Part of a small language model's weights.
Size: width 448, MLP 1792 tanh GELU, vocabulary 8192, 42.5M parameters.
Architecture: LayerNorm before each block, biases.
Training: a variant of Muon for these matrices, 5152 steps.
MLP neurons of a small language model. Each row is named by its layer, matrix (up: input weights) and neuron, and shows model dimensions 96-223. Each number is 50 + 10 x the weight over its row's rms, rounded and kept within 0 to 99.
After each neuron's rows, "fires in" lists the words (lower case) most often at its 100 highest values on Wikipedia text that the model never trained on. A number after a token or word is its count.

L8.up1633:29 47 52 52 53 36 59 59 45 48 57 38 61 56 55 49 41 39 49 50 63 63 51 41 56 80 43 45 45 50 51 59 51 60 60 51 43 41 60 63 41 60 27 40 62 55 39 47 53 45 48 44 39 48 44 47 28 50 39 61 53 51 66 45 63 32 55 63 53 33 47 48 64 34 42 43 43 46 65 71 47 49 66 49 58 61 46 65 38 49 70 45 53 44 41 65 58 55 59 71 44 53 55 44 58 46 42 62 49 63 59 45 54 43 61 55 42 38 44 53 73 50 56 49 44 32 57 55
fires in: "of" 25, "in" 21, "from" 10, "to" 5, "university" 4

L11.up54:54 57 73 63 56 42 55 55 28 53 50 41 44 49 55 38 45 41 56 39 68 43 42 44 34 29 54 50 50 63 41 52 52 45 45 53 62 58 46 50 49 42 42 44 33 58 76 46 45 55 40 41 43 54 54 31 45 50 62 48 46 49 36 61 58 51 49 53 33 81 52 49 47 45 51 49 25 39 37 63 55 41 47 43 55 39 35 52 51 58 58 37 58 48 58 36 56 42 33 40 47 60 55 46 47 52 59 33 48 55 43 40 53 50 49 25 56 55 68 52 44 67 54 50 54 22 39 44
fires in: "at" 44, "in" 21

L11.up1204:50 53 46 59 45 58 54 58 61 59 44 42 50 46 40 43 45 48 44 44 43 50 73 51 49 53 61 48 38 59 66 71 56 76 37 54 66 51 60 59 56 52 44 27 59 51 49 65 51 58 38 36 58 49 56 46 65 58 62 40 53 64 39 39 57 63 49 44 47 50 61 46 51 60 56 36 60 51 47 61 60 38 59 56 53 41 40 52 58 49 37 50 44 40 42 39 46 49 37 33 45 61 54 55 50 37 59 54 49 46 39 56 62 48 50 24 45 64 63 37 55 69 44 47 44 65 41 55
fires in: "to" 19, "be" 9, "is" 9, "was" 8, "august" 7

L8.up79:60 39 66 55 45 53 34 74 46 54 37 48 43 62 51 47 58 47 41 30 60 32 43 39 30 47 57 37 41 57 44 56 40 28 55 53 41 59 53 37 49 54 55 53 57 49 54 59 52 53 67 35 42 36 55 58 56 74 53 39 50 63 62 56 46 68 49 53 66 50 64 63 57 64 42 48 43 63 58 53 65 48 51 38 56 45 51 30 44 48 55 51 39 44 59 53 39 49 43 45 57 43 52 51 46 55 48 47 52 77 50 65 44 44 36 64 53 47 41 43 33 61 50 60 68 42 65 48
fires in: "0" 59, "in" 7, "4" 7

L10.up967:53 52 43 46 56 52 39 59 48 48 52 34 45 45 63 64 53 56 45 52 27 39 39 39 54 49 37 67 63 57 35 53 53 57 64 63 37 39 37 41 74 42 36 41 44 65 57 58 36 50 43 29 57 66 27 40 50 58 58 38 56 44 64 42 59 64 65 55 61 28 49 54 52 71 37 63 48 26 43 48 57 58 43 64 64 47 49 55 55 50 49 75 64 56 54 46 53 55 57 42 68 58 50 37 65 56 31 59 58 56 38 50 46 48 63 30 40 44 49 50 62 55 38 38 64 48 49 49
fires in: "has" 26, "with" 19, "have" 12, "had" 7, "a" 7, "s" 5

L11.up1312:68 53 51 50 54 73 71 42 77 56 59 45 32 46 72 51 44 57 60 38 68 52 37 67 41 47 52 61 59 49 56 52 54 57 59 46 51 48 47 64 28 41 61 30 59 66 58 40 50 39 40 63 19 46 42 66 42 48 38 37 68 51 33 31 51 57 54 66 54 45 49 61 38 35 49 66 32 58 43 49 46 40 65 43 35 45 48 41 43 42 40 58 48 52 59 42 58 40 51 49 37 48 38 39 51 68 57 40 53 37 51 58 36 55 48 53 44 53 58 44 53 46 60 44 48 42 55 50
fires in: "on" 49, "24" 6

L8.up910:52 42 62 59 66 38 53 47 59 51 50 40 41 58 47 76 43 45 50 55 51 31 42 55 54 36 65 60 53 65 83 44 62 48 52 35 51 54 38 38 63 67 47 38 59 43 38 59 41 54 49 46 51 53 24 39 67 41 47 45 63 51 32 46 50 56 43 45 54 42 62 40 59 58 55 55 55 58 54 54 67 58 43 45 51 48 51 44 39 39 59 49 43 57 30 36 55 40 57 51 41 49 61 36 50 49 54 76 37 39 41 56 67 51 60 53 31 54 48 44 57 39 44 26 72 44 38 52
fires in: "at" 34, "is" 8, "become" 7, "0" 5, "as" 4

L8.up1040:41 46 76 33 57 49 53 48 55 36 66 58 38 60 64 42 54 43 43 35 38 55 63 50 62 55 53 44 62 50 43 47 56 62 44 57 58 48 52 42 27 51 62 58 46 59 64 59 45 56 60 67 55 35 55 56 73 44 46 44 64 34 51 40 56 34 42 35 32 54 37 62 69 58 46 42 55 66 51 41 50 50 62 72 33 69 37 50 49 40 57 50 57 41 32 52 64 51 52 68 51 42 34 79 51 51 45 46 44 33 51 52 49 64 58 59 34 46 45 52 59 67 48 63 52 44 68 53
fires in: "which" 27, "who" 16, "0" 11, "that" 10, "5" 4

L11.up561:51 42 65 44 47 51 40 65 47 46 41 55 53 40 57 47 45 47 55 44 57 41 51 66 58 40 58 66 39 62 60 53 53 71 62 59 64 57 37 51 46 51 43 60 58 52 48 43 53 60 45 50 43 34 50 39 47 49 60 33 58 52 54 50 62 49 48 37 57 52 44 38 43 59 47 62 31 70 56 57 36 57 39 47 52 34 70 57 47 36 47 31 58 31 54 40 52 56 60 38 32 56 55 49 39 57 55 42 48 54 41 72 35 46 48 62 50 44 42 49 57 32 48 45 55 41 50 41
fires in: "the" 50, "s" 8, "as" 7

L10.up296:43 61 57 47 65 32 81 47 56 58 47 34 48 44 47 67 38 62 37 41 39 39 44 60 54 38 53 44 54 50 35 53 31 52 57 54 69 37 58 43 46 37 62 53 39 51 46 50 51 46 57 49 74 46 52 39 46 53 29 63 45 33 65 57 47 54 69 55 41 35 39 48 46 34 36 44 53 45 69 35 34 48 59 53 49 40 40 45 52 51 51 67 58 42 56 43 40 51 66 65 32 61 48 60 47 54 42 52 65 43 52 42 37 48 50 64 43 47 40 50 53 65 43 43 36 39 54 47
fires in: "and" 47, "a" 9, "or" 7, "some" 4

L8.up1025:39 49 43 58 67 49 74 44 56 66 45 51 54 44 42 40 44 20 40 36 46 43 74 36 51 58 40 54 23 52 64 38 55 46 62 46 41 54 67 56 39 56 45 39 47 56 47 38 51 53 65 50 51 54 48 54 45 45 57 58 52 55 52 50 39 58 39 46 66 55 52 54 55 52 50 60 60 60 39 49 57 44 48 44 58 59 48 49 49 41 41 53 51 40 50 45 46 53 32 60 49 44 37 46 53 36 59 36 59 45 53 49 48 50 67 44 51 44 56 60 65 35 34 45 42 50 63 38
fires in: "his" 30, "the" 19, "s" 7, "her" 6, "death" 5

L8.up175:43 32 49 58 59 66 44 46 40 38 52 54 37 67 57 32 58 65 55 50 44 44 62 41 59 37 50 49 58 41 72 44 64 48 73 65 39 58 48 47 43 41 50 39 67 43 51 57 61 51 39 51 57 46 49 53 53 41 53 47 50 49 41 47 42 49 52 52 51 43 45 38 74 52 41 50 54 57 57 54 55 39 50 70 63 46 52 52 49 44 56 52 59 50 58 63 44 53 43 60 62 59 36 59 47 52 57 47 52 48 45 34 73 29 56 39 53 52 66 55 50 49 39 43 67 44 23 51
fires in: "was" 36, "is" 12, "s" 8, "died" 4

L11.up65:65 47 63 31 53 41 71 59 49 41 54 56 50 48 46 36 42 51 44 56 34 40 46 66 54 55 28 39 71 48 60 65 47 41 55 39 69 48 55 59 59 33 74 36 49 38 33 63 49 53 38 51 55 55 56 45 49 66 51 43 47 47 41 45 51 57 47 47 50 54 63 55 50 51 39 47 43 45 54 52 43 57 38 54 62 45 47 38 67 37 41 51 63 39 66 35 44 51 52 51 48 59 40 40 31 37 34 44 60 62 52 50 60 65 68 46 56 45 35 37 52 30 49 39 48 22 54 52
fires in: "had" 31, "with" 31

L10.up706:46 45 76 40 64 39 37 46 33 46 35 58 59 39 44 38 73 54 68 36 69 50 53 57 54 68 48 59 56 76 45 47 52 54 35 62 30 44 51 58 62 57 40 46 61 45 57 43 51 54 61 45 58 68 67 57 53 35 55 58 46 37 27 58 66 46 40 44 56 30 62 56 34 43 39 48 46 47 47 48 67 77 49 31 46 38 56 60 43 65 54 54 37 56 62 55 36 63 48 48 42 53 40 40 44 47 53 39 45 70 58 42 62 46 65 52 45 49 48 41 62 48 35 49 42 29 43 46
fires in: "the" 27, "a" 15, "is" 5, "her" 4

L8.up87:54 51 59 60 34 56 42 49 52 43 50 51 47 46 40 42 65 32 65 50 63 36 55 53 48 27 48 49 62 48 24 60 50 48 66 45 47 48 47 49 57 47 42 54 34 46 64 62 39 63 56 29 35 34 55 62 48 45 53 40 59 41 58 82 49 39 48 43 62 50 43 52 38 49 52 46 58 34 42 44 56 35 58 33 45 50 41 71 47 58 57 54 64 36 40 43 50 50 37 41 41 24 62 40 52 51 49 33 44 63 64 47 53 42 44 46 50 35 57 47 53 55 46 52 54 41 44 61
fires in: "as" 27, "of" 19, "in" 14, "by" 11, "into" 8, "from" 5

L10.up797:58 63 50 55 54 49 54 68 51 46 65 36 62 54 47 44 64 50 45 59 49 39 49 32 39 34 37 58 58 72 52 44 56 59 50 59 54 41 38 66 41 60 55 54 51 49 57 59 53 59 58 33 46 54 54 50 35 55 60 62 50 59 46 54 43 40 53 50 41 66 53 43 45 56 51 56 44 40 54 34 54 45 45 64 57 55 38 55 21 50 57 39 39 50 62 37 56 50 46 65 38 36 55 47 57 44 31 65 51 49 52 47 70 37 47 35 51 50 61 49 39 59 47 44 55 49 33 50
fires in: "at" 36, "of" 25, "conner" 5

L8.up624:31 51 42 50 55 36 65 50 54 70 45 47 60 53 47 52 45 53 59 67 48 44 49 46 45 56 49 59 24 56 39 62 54 74 42 57 57 54 52 41 63 43 40 36 57 63 41 36 68 50 43 34 53 46 54 56 50 55 31 50 51 42 38 35 43 69 51 40 55 35 33 51 55 24 50 64 46 36 41 42 51 49 62 64 57 51 39 44 57 41 48 52 54 41 46 30 45 54 45 53 57 55 42 39 44 64 54 45 58 37 63 46 55 52 59 46 61 52 44 45 46 56 54 51 50 52 47 45
fires in: "to" 33, "and" 29, "as" 6

L11.up1594:41 46 39 49 45 51 52 52 62 66 42 52 34 49 62 56 37 37 41 36 31 39 50 51 58 40 53 45 51 58 54 37 75 52 71 40 42 50 66 33 29 47 42 38 61 68 62 57 53 42 41 54 66 49 66 60 36 45 48 54 50 35 68 39 51 62 69 43 61 61 49 46 53 59 59 50 22 53 35 55 56 56 75 43 50 54 42 41 49 43 54 59 33 67 58 49 43 59 42 41 56 39 57 58 40 54 34 56 41 38 58 37 55 62 29 50 68 34 46 58 51 45 57 45 31 40 63 44
fires in: "in" 24, "on" 13, "same" 9, "from" 6, "between" 5

L10.up927:47 57 52 59 56 49 60 50 56 32 56 55 61 59 51 49 65 47 56 62 74 64 46 42 39 59 43 43 57 70 56 38 57 48 57 64 23 46 70 68 43 47 55 35 79 45 69 65 51 44 51 56 57 49 42 50 55 54 58 47 32 38 36 39 60 44 51 44 70 43 62 45 47 63 47 48 56 62 57 46 70 52 63 47 60 42 57 48 46 37 52 48 56 54 64 62 44 44 60 46 41 57 19 49 57 42 37 45 36 59 56 58 36 23 48 66 42 41 34 49 58 44 35 26 54 67 48 39
fires in: "the" 76, "state" 14

L8.up535:55 36 52 60 59 48 52 36 51 33 49 52 59 56 56 51 53 34 50 46 44 55 42 43 61 68 42 62 51 48 65 62 65 64 59 43 40 40 50 52 37 59 48 37 49 49 54 61 60 43 47 48 46 65 45 74 56 42 35 51 58 55 54 73 42 49 62 41 68 46 51 41 53 28 41 54 44 71 58 41 55 42 68 47 51 40 66 54 57 48 37 52 58 50 51 62 50 41 39 51 52 54 41 63 43 50 34 49 46 27 65 43 50 59 55 43 59 52 34 37 46 61 45 53 41 43 31 52
fires in: "in" 40, "by" 11, "on" 4

L8.up1358:62 41 62 62 58 46 62 38 40 58 62 41 42 40 54 52 43 41 56 41 34 36 44 61 49 35 45 49 40 42 52 48 55 42 58 46 55 57 36 35 62 42 54 52 54 42 57 55 37 51 51 39 50 53 55 48 44 52 50 64 43 55 53 53 37 39 58 52 52 58 46 57 48 50 56 48 43 62 51 51 49 48 41 44 65 48 51 49 51 54 43 46 50 53 43 68 40 47 55 56 37 45 55 55 46 57 38 45 44 48 49 57 49 46 15 39 49 43 32 59 64 40 42 55 66 51 49 35
fires in: "as" 35, "in" 11, "is" 8, "on" 8, "was" 4

L8.up1500:57 70 59 26 34 62 35 52 40 64 46 61 57 61 37 37 50 56 41 59 41 58 56 55 36 41 43 43 38 73 62 43 44 58 55 44 56 54 59 51 39 58 45 48 34 45 45 44 46 57 65 55 58 59 55 43 54 52 32 46 43 59 56 70 51 60 34 57 48 54 47 53 43 53 45 57 47 53 44 41 38 37 52 32 33 35 52 58 40 51 51 52 50 39 42 60 44 38 56 42 54 71 47 45 49 51 58 42 57 44 76 51 50 44 36 58 52 44 34 53 60 53 55 44 42 37 51 53
fires in: "the" 61, "new" 8

L10.up671:55 49 55 56 51 38 30 64 33 52 47 52 51 66 49 53 75 65 58 45 39 75 41 43 52 53 36 34 54 43 53 42 75 56 51 51 48 58 35 58 62 44 45 41 42 54 62 56 41 61 41 54 49 24 49 42 41 61 52 45 67 45 45 30 41 23 58 44 47 29 52 46 38 40 53 60 56 50 48 59 37 49 48 38 48 62 39 44 53 48 50 54 58 52 41 51 41 53 55 53 52 43 34 51 51 66 55 64 38 31 58 48 63 47 52 49 31 55 50 39 65 50 53 53 53 54 57 64
fires in: "by" 51, "as" 20, "with" 12, "alongside" 5, "of" 4

L8.up367:50 61 48 39 42 62 46 35 60 53 33 54 52 52 38 39 60 44 55 51 57 44 59 55 53 33 48 58 42 76 46 48 52 46 69 67 45 46 62 48 75 48 40 48 54 52 48 44 50 42 27 44 51 32 53 58 43 52 53 52 41 53 46 48 41 50 55 32 40 36 62 35 58 40 63 60 56 45 65 63 66 51 57 38 44 55 53 50 53 38 53 48 68 41 50 54 54 44 60 45 55 46 37 50 53 60 60 55 53 61 60 66 67 38 52 59 38 52 51 68 86 37 48 34 55 45 37 41
fires in: "as" 28, "after" 21, "on" 9, "during" 7, "when" 7

L8.up1273:53 40 63 34 59 66 34 63 48 48 64 53 35 39 71 52 53 56 58 51 62 59 38 61 51 57 64 48 44 38 42 54 64 39 35 37 58 58 59 52 45 42 43 52 61 29 41 54 53 35 61 43 47 46 59 67 55 45 65 57 49 60 42 51 67 40 46 38 44 48 40 55 48 49 68 54 40 40 27 46 58 34 48 43 39 48 62 52 55 34 40 47 45 42 52 46 33 22 60 46 51 50 48 49 63 50 85 49 52 46 52 31 53 49 53 48 48 47 56 63 64 63 44 61 49 41 64 51
fires in: "the" 26, "his" 12, "s" 10, "of" 7, "to" 5, "and" 4

L8.up1534:45 43 28 63 48 56 48 65 53 31 36 34 37 57 46 50 45 58 36 58 55 43 51 39 29 46 63 42 42 48 39 41 60 60 60 48 52 51 45 54 59 48 50 53 55 50 55 65 55 55 40 33 45 67 44 42 39 39 47 48 71 74 48 52 41 53 53 35 57 59 48 52 51 46 29 66 43 43 43 50 48 66 77 43 44 61 52 57 30 70 19 29 58 66 64 48 38 60 43 46 58 39 72 36 46 39 51 36 41 25 45 49 62 53 21 44 51 44 55 40 42 53 48 43 50 45 46 61
fires in: "of" 33, "during" 23, "in" 6, "thin" 4

L11.up1474:43 58 57 54 62 42 44 49 42 51 48 57 37 60 53 42 45 48 25 46 41 60 39 56 33 46 60 60 58 58 41 45 50 44 57 50 50 47 56 61 56 53 50 49 83 46 51 43 62 56 53 45 44 43 39 40 57 61 64 50 48 61 52 35 38 48 64 54 74 61 48 56 62 44 57 58 68 45 39 54 51 47 51 58 55 32 52 59 56 48 54 46 65 44 49 50 57 44 42 48 59 36 55 50 54 71 58 58 35 52 51 61 47 46 51 42 61 41 50 40 46 28 59 55 66 41 50 48
fires in: "in" 31, "from" 16, "color" 4

L11.up839:43 47 63 62 48 47 54 61 41 44 28 45 58 54 53 47 54 38 68 69 45 54 51 51 49 57 60 47 54 69 53 48 50 57 36 48 41 49 39 55 67 52 45 52 64 54 53 62 46 68 63 50 48 47 57 48 63 54 42 53 38 27 46 44 43 51 60 54 41 64 49 60 42 62 53 48 56 40 37 49 25 44 49 58 53 51 69 57 55 48 53 31 48 48 54 47 53 44 50 51 51 52 59 46 43 46 64 42 36 49 55 48 55 56 57 26 47 36 60 40 48 41 70 61 56 40 51 57
fires in: "at" 41, "of" 23, "in" 12, "during" 4

L11.up1133:43 47 38 65 45 43 33 54 46 52 63 44 38 61 59 45 35 67 53 61 51 53 53 57 55 46 49 49 51 50 63 56 59 40 57 63 35 48 39 26 39 55 50 48 55 61 60 58 41 61 60 43 45 54 75 38 60 58 48 52 55 31 51 49 60 37 52 49 46 41 47 34 36 64 68 51 43 60 40 78 50 54 46 44 43 45 55 48 49 51 41 32 51 52 49 57 33 41 55 59 58 61 59 47 52 51 38 49 68 40 33 38 43 54 40 56 49 37 59 41 51 50 52 38 64 73 58 55
fires in: "and" 30, "by" 13, "with" 5, "st" 5, "rou" 4

L10.up1646:38 39 58 49 49 49 36 39 40 57 49 33 49 59 34 30 66 55 52 47 53 52 63 61 59 46 57 57 54 41 35 53 72 52 38 43 49 69 55 56 46 51 49 40 47 52 39 44 49 59 59 36 39 14 56 47 60 43 50 58 44 40 42 53 57 58 60 34 43 56 49 46 38 50 47 54 41 47 50 51 26 47 47 53 57 41 63 50 44 50 61 42 58 35 50 45 51 43 50 60 59 59 50 62 46 72 48 52 39 49 31 56 69 53 59 52 45 63 67 51 38 32 57 63 50 39 69 70
fires in: "that" 31, "it" 15, "there" 8, "which" 4

L11.up551:37 46 38 58 45 37 57 57 41 57 41 46 48 48 60 47 47 56 53 39 66 35 64 58 59 39 55 67 55 54 50 41 64 54 50 64 44 51 46 40 44 48 31 42 67 45 50 29 52 51 63 65 57 47 53 54 40 31 59 49 49 40 49 56 54 49 63 38 37 46 69 68 47 56 51 43 74 54 56 50 40 43 59 59 34 62 58 42 59 40 42 45 45 41 47 58 46 56 69 47 50 51 53 61 47 45 52 53 59 67 33 49 60 44 39 39 57 64 51 49 41 50 68 39 40 48 44 48
fires in: "a" 64, "his" 6

L11.up817:52 47 54 56 53 48 48 54 54 67 41 56 47 43 51 52 38 37 52 30 39 36 72 51 50 55 42 67 71 36 52 58 45 61 32 39 48 47 53 64 34 43 53 62 59 57 43 33 39 63 49 35 50 61 49 41 48 19 39 57 44 54 39 47 58 59 39 62 61 54 41 73 49 56 33 33 42 49 53 64 45 59 49 47 32 63 56 63 40 33 47 50 42 43 67 54 75 46 46 43 54 48 56 47 39 64 45 61 48 48 54 48 53 54 52 46 55 54 35 45 48 48 59 47 46 52 58 50
fires in: "a" 63

L8.up331:41 37 57 58 43 41 39 59 53 53 51 48 64 34 46 46 56 44 57 50 60 43 60 50 49 49 34 35 61 39 40 62 40 49 44 52 40 39 54 64 36 45 55 47 42 36 45 43 65 54 49 54 49 47 52 40 76 53 45 29 57 50 43 44 62 41 52 45 27 68 62 56 48 63 57 67 45 60 46 44 60 41 39 53 48 47 37 61 40 71 49 57 38 43 44 55 56 63 48 55 41 67 41 42 54 32 48 28 51 48 47 45 48 40 59 59 53 49 43 49 57 56 57 53 59 53 44 47
fires in: "to" 75

L8.up656:54 55 54 61 63 36 54 69 50 38 53 43 47 54 60 42 55 53 54 59 57 54 51 48 67 43 60 59 53 31 64 61 42 49 45 63 50 51 39 53 48 60 43 58 32 39 47 35 53 54 54 64 49 41 57 50 56 56 54 55 41 32 64 50 43 46 64 45 28 43 57 43 55 51 53 53 49 49 65 57 50 49 34 39 44 45 47 60 37 44 46 53 39 50 55 32 59 55 60 48 45 53 61 22 61 52 55 59 60 39 57 51 59 55 47 39 30 41 49 43 69 62 53 51 39 46 44 47
fires in: "to" 27, "can" 25, "would" 7, "could" 4, "in" 4

L8.up1563:65 40 41 66 46 38 53 57 39 54 49 45 67 45 57 50 39 40 45 51 56 43 49 38 34 59 31 47 45 62 54 61 45 52 61 44 40 22 51 58 69 43 42 52 37 44 59 38 56 54 48 59 73 34 60 47 50 38 28 52 61 65 67 48 57 52 39 63 73 43 57 46 45 46 57 59 56 64 55 48 41 61 50 41 56 63 59 66 49 47 42 56 41 55 36 62 52 44 62 68 41 34 47 32 60 56 44 62 42 42 46 40 51 48 62 47 61 51 44 38 51 56 69 19 51 68 50 33
fires in: "a" 40, "two" 6, "mclaughlin" 5, "four" 4

L8.up1547:66 65 46 60 69 40 50 49 57 64 49 55 69 42 49 37 61 35 63 39 60 54 57 44 35 40 58 34 50 46 46 39 64 39 51 38 37 39 47 42 40 59 38 40 72 28 50 45 60 58 49 58 60 55 60 53 50 41 54 43 53 36 55 63 33 60 50 51 43 53 57 44 48 59 35 60 37 38 38 56 58 54 43 65 47 48 57 63 51 55 48 71 55 37 43 48 37 33 59 57 39 39 53 45 43 57 38 56 56 54 40 45 56 62 42 42 42 40 48 41 50 80 40 53 53 30 47 36
fires in: "a" 65

L11.up1134:64 60 56 60 51 51 59 43 42 49 43 42 43 49 53 58 52 31 44 45 46 47 59 42 59 61 38 39 40 61 59 41 75 66 36 65 41 57 46 45 41 59 47 43 52 61 48 35 61 55 62 71 63 68 38 23 51 60 50 62 48 64 70 48 55 47 31 36 49 51 73 65 45 60 40 53 59 51 58 45 58 44 44 53 48 61 45 64 34 59 47 44 26 54 48 64 58 52 55 43 48 55 55 47 54 47 44 60 52 51 50 60 64 43 57 62 69 49 37 40 36 49 46 33 35 51 66 41
fires in: "would" 28, "can" 20, "may" 8, "to" 6, "will" 6, "could" 5

L8.up887:59 59 35 40 70 41 46 47 44 52 54 52 68 42 52 48 60 45 46 53 53 49 68 40 20 44 44 58 53 49 49 52 42 36 34 39 37 53 47 58 66 60 47 42 43 55 49 43 49 34 63 47 57 70 46 36 30 51 49 45 43 57 53 40 43 45 46 50 58 48 49 53 63 67 46 50 43 44 41 42 34 45 41 79 36 49 41 50 56 49 41 43 62 52 44 62 59 55 23 43 46 49 47 52 47 57 37 52 44 32 46 66 40 65 55 39 34 64 63 59 50 54 73 60 39 36 27 57
fires in: "as" 49, "at" 12, "by" 7, "when" 7

L10.up302:62 43 53 62 44 60 41 46 41 60 61 43 57 43 41 42 57 38 42 46 58 49 63 53 50 51 50 42 60 55 42 21 64 38 54 43 50 46 57 46 57 62 58 51 49 50 69 58 69 45 50 52 50 35 54 44 37 39 48 55 59 59 55 50 56 61 45 38 50 28 55 42 58 43 51 52 58 45 47 60 26 64 62 37 59 49 62 63 43 53 45 50 40 39 42 48 57 41 41 58 45 33 47 53 43 41 62 77 58 38 48 60 57 55 56 57 57 45 31 55 44 57 55 37 41 54 65 43
fires in: "during" 27, "at" 9, "when" 8, "where" 7, "that" 5, "after" 5

L8.up1137:51 30 49 50 39 56 52 64 37 47 38 59 43 57 43 31 56 46 33 45 47 36 65 58 39 59 52 26 63 35 58 56 65 54 61 57 70 46 50 40 52 40 46 57 51 43 60 31 40 38 65 49 66 53 55 53 45 49 34 40 62 40 47 44 40 49 56 42 63 40 49 67 22 59 43 47 47 62 41 49 60 41 47 56 70 47 46 62 58 62 28 62 43 55 59 52 35 62 37 35 39 84 53 45 46 44 63 36 75 63 41 66 45 43 50 44 52 51 68 39 44 47 60 51 46 31 48 47
fires in: "had" 37, "have" 10, "having" 5, "never" 4

L11.up566:50 42 34 36 51 52 47 60 43 56 49 57 45 46 75 43 42 52 49 62 52 56 51 39 43 49 45 54 50 67 51 65 40 56 32 68 46 47 59 27 45 42 43 43 48 50 51 47 59 35 59 38 44 49 57 69 54 52 52 49 53 66 52 60 47 63 49 49 65 38 48 62 59 26 43 46 41 38 49 54 39 58 41 42 42 50 61 71 61 44 42 53 54 59 64 56 37 53 57 58 46 58 58 49 63 56 47 53 30 55 46 49 54 39 46 48 50 61 48 51 64 54 51 48 34 45 22 34
fires in: "for" 31, "and" 8, "with" 8, "received" 8, "of" 6

L11.up1064:37 32 47 41 44 49 38 69 59 47 35 48 61 42 53 52 52 65 43 62 47 41 36 58 40 23 42 41 45 48 60 50 41 54 59 35 45 50 53 52 56 53 54 60 42 54 41 53 53 54 70 38 43 38 58 60 58 47 48 40 48 46 62 60 57 40 43 53 42 62 70 53 37 53 43 26 32 52 60 74 58 49 39 45 58 46 61 50 43 59 39 58 34 39 49 59 43 53 61 50 58 31 62 54 47 50 54 68 34 56 34 42 60 53 52 34 47 45 58 50 33 31 53 65 36 33 46 47
fires in: "to" 27, "from" 15, "into" 10, "for" 10, "of" 8, "in" 4

L11.up846:58 54 40 47 56 49 47 51 52 55 43 34 51 51 75 61 50 48 24 56 57 50 62 54 62 38 48 64 53 42 40 54 50 61 46 38 41 36 67 54 38 54 67 46 43 58 59 64 53 50 56 32 66 44 43 54 55 50 50 44 32 43 69 57 59 56 69 68 54 53 47 41 54 52 44 68 49 53 63 56 50 54 58 52 51 52 60 61 61 45 51 46 34 44 60 55 55 69 53 52 63 71 47 34 53 52 56 52 68 42 39 27 69 44 48 54 48 48 65 53 46 47 41 41 53 28 44 37
fires in: "in" 36, "on" 24, "season" 5, "for" 4

L8.up1132:49 48 59 54 42 50 58 35 36 56 45 50 42 60 37 53 43 51 36 46 64 31 50 59 52 53 46 46 53 65 61 55 55 62 34 56 63 52 57 61 42 44 39 41 44 36 59 55 58 66 59 47 54 38 41 36 35 52 31 48 54 55 52 27 42 44 42 34 37 39 38 58 38 60 51 56 60 45 55 50 60 53 42 64 59 54 32 66 31 53 44 41 27 37 38 31 55 50 46 47 48 37 42 47 43 49 53 50 44 54 48 48 53 55 59 54 55 54 51 63 53 51 33 52 67 58 46 56
fires in: "at" 75

L10.up7:45 41 39 31 56 57 49 48 51 47 58 57 56 41 55 58 34 31 50 54 61 50 56 43 46 24 45 52 40 58 39 51 61 62 66 55 71 31 35 44 44 53 51 46 47 39 68 53 58 49 48 53 40 33 49 46 51 44 42 56 65 57 66 59 29 27 52 59 54 63 46 35 45 61 47 38 43 53 49 52 57 33 65 59 47 44 42 62 50 39 67 59 38 50 50 50 54 40 47 43 37 45 44 39 62 52 45 58 49 41 53 51 51 50 49 35 41 56 73 50 48 39 50 54 58 64 49 48
fires in: "for" 16, "as" 13, "including" 9, "of" 9, "in" 8, "by" 7

L8.up384:36 20 36 53 68 35 56 48 48 23 41 50 67 58 30 56 66 56 58 30 23 53 39 55 45 54 31 54 53 54 57 39 39 59 51 72 61 44 46 57 58 60 54 37 50 59 39 47 48 39 38 49 52 71 40 50 63 78 46 55 40 47 41 44 25 38 53 71 24 51 48 62 38 60 55 54 50 49 58 53 35 46 59 48 60 44 60 52 68 51 45 50 65 43 45 56 47 62 58 53 54 54 42 54 55 49 55 37 47 54 62 26 58 40 40 34 56 51 29 46 66 52 42 48 47 47 30 56
fires in: "the" 55, "a" 19, "an" 14

L10.up1309:44 57 68 56 48 34 53 63 40 71 68 51 53 54 50 43 53 53 43 37 53 41 40 67 44 30 54 54 34 47 49 65 47 44 36 60 66 33 29 55 42 39 72 52 48 48 54 46 55 57 60 51 62 49 47 47 33 42 61 44 47 64 42 60 31 39 39 43 43 59 59 59 48 58 54 46 49 49 57 45 45 35 42 47 55 52 39 51 53 56 56 46 54 55 70 57 52 61 44 41 54 56 41 66 43 49 46 47 30 46 52 54 73 48 60 47 43 48 67 41 58 29 39 45 48 40 50 47
fires in: "in" 45, "by" 10, "at" 8